From a checkpoint of a small transformer trained on Wikipedia: MLP 2816 tanh GELU.
MLP neurons of a small language model. Each row is named by its layer, matrix (up: input weights; down: output weights) and neuron, and shows model dimensions 528-623. Each number is 128 + 32 x the weight over its row's rms, rounded and kept within 0 to 255. Numbers have three digits each.
After each neuron's rows, "fires on" lists the tokens most often at its 100 highest values on Wikipedia text that the model never trained on.

L6.up1970:171085134150144110146103079126157091178165102190072122147169125107098107124155155143084114093162134147130126120122151127094088102126169163131149155142158186127138035096180132138169118178118147083181150108095099147137182199069104156176183129086124102105091164160080120165127100130121144145
L6.down1970:185085155114160095097114141140166108123126187100192109093098084159146113075160179083163114095168068156170087163067141119171091118119111143106122138142157117094162071168083109166183093143154132135128155171161123105102198080072144106128092052115157125147152118147152125183055145115178191117
fires on: " the", " as", "\n\n", " became"

L6.up1036:137132117201101090179134102137141123091157162099099114104112097132188133130047195103113168130130127107070076162160171102110112075101177115104125112124090088078099137152141153065127160075128107118075152094195182137165194147113149096178139096125189063094154136066176145166112108121126123149
L6.down1036:160142126181122133144112114162145097122166139079123164149140152120092184097071139123094103132110078160094155181115148051129126081096225152163161124102077069163134119098119134121163125094128101119087106189087165144135098120083159167119136110152164138108172124086084136130077131120172086094
fires on: " |", " 2", "o", " 4", " 1", " 3"

L6.up1404:110097163165099143145121152141146133149116130119111141105066095136088074132140139090137138158206129169177140176169124130081124150127163143114160083129130107105125090122156120116092151145175114141186091169103151136162135141163127086075144102111146110121100129068129079116149130167150090124
L6.down1404:161138098143126146132111097122109136115167186137132140153141108175137193058091137140099140192112094160109113124100121076136040100122140109090148107134165181155120148174122116110174108149125099150082108094138060100098141143089142093119129103162175122113158116131127087086090171117053195101
fires on: ".", "_", " No", "This", " once", "no"

L6.up1459:181047063187150182151141042094072186135128122097168112086147142147154175160142143164106204066165128101077172129104137078119087161096166183097154104174127128107126121172142129116101069157147116186124128098128124082159118145136112168155118076106084099147124132169154073152195089155120097107
L6.down1459:113080148132146147162089117161129099154104155133139076150192130104094116130132120129134189145137100122169130105152152128140114075118208065120115133135116155118149100112126077145179153123149123099186141061080197135107179106121177128125094103152103101125199190131143210151084106120103156125
fires on: " the", "  ", " a", "\n\n", " its", " that"

L6.up1533:084144164190146137048172060094142166141072111130117127134155136125112145139127067139104117110153124104096109083167170139145123127134126068193118161083167127111108130099104152109113156090074074134135122125134134118095172142106126145121140144120087133138117211054163108155128127109168091104
L6.down1533:137128083113144176155114177158124142173112119149105126087176107141108177071153180093169183121136147154165128158096110149154128154177052194121065127130172181128116074132087114092108090185086115134119164154125170134126104183091132131156087128126115131102128140131142135124155112101122098145
fires on: "s", " to", " who", "ers"

L6.up634:098153151108112160119171168110099176096089168169120057120081096164176164112107100100153162140134107074137149166141171075121168128147122200201090074159149114157080060102106121104103120063142183141109118130110169161151138122172107160121135102037164160128128122084145090071172102114082125048
L6.down634:095115105133116121089114091119098088085154098150136114105110140140135149119179130131127208194152144137171166104118131211083167116104099196161173131123173120097165109129162142118126159119140069131157074105084170116128130127120135050161138123118197195132110161146157142208115204183195156152
fires on: " so", " La", " My", "ly", "no"

L6.up2243:102143086107167149124104112111137167133163135141101127080084094161158111129155066175161092114083122109081093119139157124083071096187145098195102138138130140146149111129153152116135168133061052127118129127115089182118151222105149133117121112132088144121140121128081138196124134136077195121
L6.down2243:089144118198149089171147137136139145146110161139153158179168134170104170169184161143187132145076159176094141096122184066091177124117120158093131148097155113080124134157120113152099117109173188141157129180091034106167138090143134134070078128077092121139145136129107149138134109151136063152
fires on: " and", "nd", " guitar", "In"

L6.up1680:138156128102096162149090173134156133099139137121110085112122107110161128162097149105118070079080127087081125109139124153163111166106157091125080111175126161159114150140212095135135067146159172127143141163130142157146154120165149170133095145106083114157111103172160103151099139130145148107
L6.down1680:114185116126150163163070089103174128136117114133165120113166117135091154142148082174063128118093118139133050149075121126138097134110092104104128096121137123122162153183132109194169160098208122119100167084162087140095147093120159131110171174153127143080138170147070157126104124177099132098
fires on: " high", " had", "e", " short", " have"

L6.up1113:169152105125120177121107091128097127152105098100107117074076117196129113175084094122092108167157086107134132161115137152133108123178114110121144156145076094117145114144134113096133186132090115171159137103143127173129122135173140117079093118103139111137178098124163071141140099161078101146
L6.down1113:101134152105101165174096135155136101101131081160126102117111169129158070125097145134110102154133111139123104128137143111101102180142111141224129147080119168093206117095080118125134127177101150182138095113100087138097141129116136075156126071099138174135104093092095159074089180084127138139
fires on: "′", "°", "ci", " coordin"

L6.up1340:106120114155154185138105084088093137070207104131090110122112123181143178127106143123183136095119117137117109163122178120094107098134128149110118087136085122149096141154121117133098140101157106142151142168183188119107116092103137142137130144130093127126103178143157153138119149190077140101
L6.down1340:130115113116212118137177159074156166125121087098092150182177158130150096114160159109077119136177133150144120142150095135147061129150178177090164115100192140170113147071107149177137118128093185143118162147132156143084138132103128136157143131116178104144090109138158075134107150153189139134
fires on: " was", " |", "Ch"

L6.up2729:071116107123143159131124107128157085187157115124114094179092096122142083106119136098153110085150184115122140119113119115169111162109137175119123154181145122131035111136160142114106065101128137186158143110122135200116150101138090141117163123107096163144100114101133089063095140130151141117
L6.down2729:131155083167138131103114177169124152116066149149116120145085201126098122114133098113116164122115110135150103140094095138113092114151144060145094055122135100167091127169131141131105157186227144180102153122093232150043122139146137150078134144125063146161131110144135097126105139148082106109
fires on: " was", " in", " been", " began", " also", "ly"

L6.up1612:124128151106106125162065114138188135098117149097153088148169143160173156134145159142201150111114177112126146234147116114103139070125120104136152120172127140121136110175079148081114129123139120175113111082081109167140150214091117122085141120103152080153070173158108138104148107138132096104
L6.down1612:172124167120163163126141103055171111083106130105103113134199123156113152125084162126094104112136110124139127107130122092120163075157090123088126135048152103090136116184183080134107176145084151129080128147090096082066109102142093152084140125125203152163122169153126140078092149123118155143
fires on: ",", ":", "-", " July"

L6.up1306:148149142146094093128108148109182089088133085148121129158093146148169103074106191097134070132166118142122109158166184122156129111151160100095119114143132157087122101126136165171064113133075116145116109111104160076139125186130130125189116140061149149157107140113122163118091147169151123168
L6.down1306:102176125084230047078153149131068122162162125165092173065138162124165131161114110171133143134125115106114113125130117142155150116131194086079121136080089134169107141142132182129165129131126064085136092137159063132158124096127173087066155115142181100108100124082086144156102154116158169142
fires on: "s", ")", "ation", "e"

L6.up2202:126101173083109147092169113194101065123189134175106124101107030106130175138100105166154134125154157179193152094158145129119148180125187143187118123107107102150100098096134109110157043101124129106130077143131079143133089125090171133122118059104051128168078166070159157183137088097101130136
L6.down2202:110118132110126141161131118163140093097125123052092147153114134083120102128143119135075118120079105139089103187152146143135124095146135084111176112110092173122123156116099168133158151106154189119147160096055109147227142139087110113100120118130138144133124107097155107082101126129089097097
fires on: ")", "s", " however", "d", " However"

L6.up1289:144146112093176149059171105172146105106083142096117176109110137135129183141107108111155107124142105171088171170104135152082137078153130128144101095110151092170111170176089122115169134117119154117149121123102196134129123127171076190111168134071079136184127108134102103128146136120093128179
L6.down1289:068164068090117108059122116144110125086158151129135199126151095161133088101131152161041122113126148163163101123206108162080154100139146139112134121144160107117186133142087110173098154135174150187172119144139126080105128116151150168156154122151131113143131146153157091149120141152115160133
fires on: " for", " For", "For", "si"

L6.up1385:147053123168126164097134144110101141121097051156088074082163140173094099058120199076141147085114116137117112175119131148098128117164182150165140145132121112154121096101115174110098173118090097117079129090066140177163136133164229201125115119122119140120124113123143110154147119207080170177
L6.down1385:065063147154125078118128103149173103119149135127083143179114160146086124174093114136066163178054108151106132147111108191151119109109156092096202108176102100127092171160113164144170123132149110152111117135120133127160115166083108202167092169091104123149067136168110156120090110120127099162
fires on: " medal", "\n", "'", "se", " Ref"

L6.up501:179127083156124150121123130103067129078121106236136024062170114117154163119166164131147071114138121168049102148171158155117139128087154099133126089123085132113108099060171081111117134160107135150130107068134113099157165140122149174138165069082146172154137190129098116138161086132165154071
L6.down501:159095122134132164090157161103063194132093138113151135130119102129105147120113129143133108124146066121123171098107114106149140126141149170115123161067147131181141104092096128143121150165129103140136133116145144169106108120078114185121111145202055116174151070095102112143109125110099129108
fires on: " not", "ly", "\n", " be", "y", " ("

L6.up933:174157162093172146153185073111168091157121098142176104125141186138125167092132178131119079126142120145148120141079129159194113170083095111116110129154175134145118134142129153085093140129144116126109144156134131121113133084107120109102164095132145109111126120125104162166176122141106124099
L6.down933:114150144152129156177121071148149101115170106133152139095113121131173177165152141155127157119135132170158107182105099106078140117135118138122138179050114173103136138088129186156159128142124144167110184176139134113154154104118087155072116136160176132103099091151213142123155102144148147112
fires on: "'", "s", "im", "ming", "-"

L6.up1292:093162184197117128135105123138108152072090096085121143082097151093124119141160122103155134142200150155079097178116143147122154078160088171114122101183167169139073099066151107146190096111120119165187114171120130167141152114057148113118113130136131111120122117127155127135128151174111109131
L6.down1292:072182175104180159137146105131143087067085163099151111085135109106145127118125146122099186145107197128064141119143112180114100127032135178169164150078121111132120115136096127117151130187138096121129136109175154128132126103113133134116130093085150113164134165139116140105097113183144082140
fires on: " She", " who", " He", " Che", " he"